config = dict(
    num_attention_heads=6,
    num_key_value_heads=1,
    intermediate_size=2304,
    hidden_act='swiglu',
    norm_eps=1e-05,
    bias='none',
    tie_word_embeddings=True,
    parallel_block=True,
    init_std_down=0.0341,
    batch_tokens=131072,
)
MLP neurons of a small language model. Each row is named by its layer, matrix (gate and up: input weights) and neuron, and shows model dimensions 16-111. Each number is 128 + 24 x the weight over its row's rms, rounded and kept within 0 to 255. Numbers have three digits each. A neuron's up and down rows have the sign that makes its largest values positive.
After each neuron's rows, "fires in" lists the words (lower case) most often at its 100 highest values on Wikipedia text that the model never trained on. A number after a token or word is its count.

L2.gate850:175093113083138118112151218147131075103176122141150131117129148138143106114116145166164123128130097161154132112137137181140136159158121072132128147127104155126104134149115100117130113163113146136170140162149110144098176066123126155152069168145184108113101151142119118145135120077137098092
L2.up850:157107155108109091107099125111111144153177132084091145161145115108116176149125151152094114133108154108101097122116164086117127138072069082156117103152145088100141137133113137135124118151124123126134110174094195135156091131103096103106106109109108159102084119166123115135136127149189121163
fires in: "of" 57, "melendez" 7, "marble" 4

L2.gate716:138099117126131152139073111113110150114146129136141138129132128092130121140134117087133143131107180156109097108114115159151123168145149146144088140167136164127108146106134119129117139076074126117149167131125078065112133128112164117184120160115158131097160115131167165100098144145116107165
L2.up716:097140103136131150131130173142113156125161126080107146139153117139082130114127083148155094162126145119140109168144106092098169144150163131100089146124123143140091131147091139134120163111143134110139117154115083117094127107153097118110101086148107167097076127110112151063179118132152106092
fires in: "that" 27, "of" 11, "constantine" 9, "about" 8

L5.gate553:095140123159162152119169151120167149085157126114173142128155147116132154179089141155141135134132135132182108136130126119079150092127141115175120127156134124160121132148145122146159108164164126061153123128111085089137137110071146118106112132083165138130118108123128127170139164120151126086
L5.up553:093128130144148121152140173119134132141115143137163125168132147183119121138155130125118137131166128136150098124128119092123109124144127116136094124130146126126129154080103089170173101142110075153158126139160126082168117142105105139123130125128119107127150090150162109155139145130173108114
fires in: "from" 31, "number" 28, "age" 8

L2.gate1088:119121119116159160104179103142134143135157138069124086140109119167131165134124144116108160112114152138112169128104131104118148135114099130167188137138139114106111147105100137142137106138193137114097102155131092117093146106131119101052128160107180129139154148151116091146112080128126117112
L2.up1088:112149115143125144129118106115147137167083101088128117190170164152102181133129121109142135178110126166118158138114114125126152075122149100130102103129131098081126168075153140180132124136174128080141110125115162107135097139153080140174155141127128116139102161134138088094110144106132120130
fires in: "of" 44, "from" 22, "joc" 5

L2.gate1463:117147146130152131099133144121121147109123140109172107148137148123130175157142136114136169170124130054140144099126135105118133164120111154138139174079066120123124120093119133134158106127137087140107118088163094111101155143122143102137124120137082137114139098126170105170120113133133140139
L2.up1463:143119136156137131163125106182143091146123149140124163114124106155118107127194133105109163112103126147134159098167080128139107160144133161132127083184143162116144095135172133122152122114085143109140120141129115123158137108107080100103123114157099095116146128166105158128121127132127134075
fires in: "on" 58, "defendant" 5, "testa" 4, "appellate" 4

L2.gate1021:157094127134162143120177142117138141117135138147120111122127101116122113138106164123065124092133092201139140146151139166150131122150137161097110101133104117155131179132125124149117114120112173163143167117105127150081126122139175115106102120138132141135156138170120116140101124105124113131
L2.up1021:107091127133180122143088089152152137120148099172167121178159119086091055103131130148101147154128084138079150145149096138122111110077092127118108158107130159094138130133177104137120105111108166092106132144091152138112173117114132152123071148147109089082153110130069146097110107124145165154
fires in: "such" 40, "like" 20, "of" 7, "see" 5

L2.gate2103:148100134094117128094153098096096119107105106144119084098106149093135155149129136124176149142133100125139130083157122145139085144155146120136100137164159119057114144135129123114090110136123112119130111147111124096123098115120113180118134158168111095106141147154108111124137095123078088150
L2.up2103:103096118111150094164080142144112118150170143096111077090143107098148112065142103111112163136109125128114123104131106155101125133137112102130159127110153098110115191139137131152145105131166157168089188160116169117101095086111152108128137114149140146156146105090094135154105136153122071137
fires in: "into" 41, "of" 7, "upon" 5, "mao" 4

L2.gate2120:163178140110182132101136158165122140059124131072150105131105074126121151162125135101128066119133117172157142099160132130137143114080130099119144154162126134149116149062138141145117105138141139123094124113083132170141123142114183122150159123085142133157110153110115106160112107100148152132
L2.up2120:145101110137104142136172138128124154122075054118122113134126141113154116141086112116146168116118122137115132123081155157149112149143136115192142166124143079147144126124109135133110123161111156119125129139156079140118163176119106129126109116121136130079183099162133114109117128148182129125
fires in: "of" 50, "old" 5, "for" 4, "to" 4

L2.gate582:153112144119184092104127152141118118109207121142119108169124115134144161069108108137190083126123136170130123092106145141115148124135158128123095131170138126142164145176113140134125112138136151153108179139139144118106135122116143153140122153104097106151153141134176094092121126097127113115
L2.up582:147143120145160141147112167114133162161120107093146083111144129164116153127158097163118136133123094114142125177130149116151105154117122127124136158113134116145148073092130113134114110095153124135194110107144119124161156142147109089139151088116122080123129119122156076172088129125097134114
fires in: "rokkor" 19, "of" 13, "vol" 12, "volleyball" 5, "volleys" 4, "volley" 4

L5.gate4:195113161097104127110155117140128159086118124125112165122134132173121111142100153138157108147102101169097167119115136127098134163174120120112119139137148136127156155101122121120065186118144127186153123129127138124135144117114095127161133126116102169121163064161139100133118087144117134102
L5.up4:145118132117104130098147118081096165072119119138126133125106139159112090150059179141185179142160143129125158160135142122122143152117144103176130094098166146128136133133064159083095109155109130148146107137172129141113135125119109140120112155151145127128112115129117072126122096166147119115
fires in: "to" 20, "of" 9, "score" 7, "after" 7, "no" 7

L5.gate2120:104168089119163084123125156111145133084162110176134093121145134125113148164147115139123149115091177135148167130088167147132096123142121125143069118135110098136099126109135145092116089140072123121120123152159144133158172124113139157147089103126135125122109126143148107105127150170142159130
L5.up2120:126162123151166104148159101100128125117141116133127156122151118129123126130103112117103118098063087108133134124109112117140150113127165143156114167167124119153103124136139166121077136116103151098130131102084145127124142055149109130174136116108116137141136123160134114093101104127153159075
fires in: "united" 56, "soviet" 8, "federal" 6, "african" 4

L2.gate345:145138124119150155127116167105182145131136115128158151140135100138132118171152141114113078095108151149130129119137127101147086127141105136144103129145105129120173136134130109105133086114136169151113150161136138102092166127141116151135124109102103163109114139111128194109125153132123158141
L2.up345:137129158129144142139142136122129162158114140178111132135111156127081105160117099108095123125127149177146116126131095100136091097112134123099179143141152103155182095123116070178129139104114136122155089117084119123151106163137098211140121112131110097120145121110097107153130119134135121130
fires in: "to" 19, "team" 16, "constantine" 8, "own" 6, "entered" 4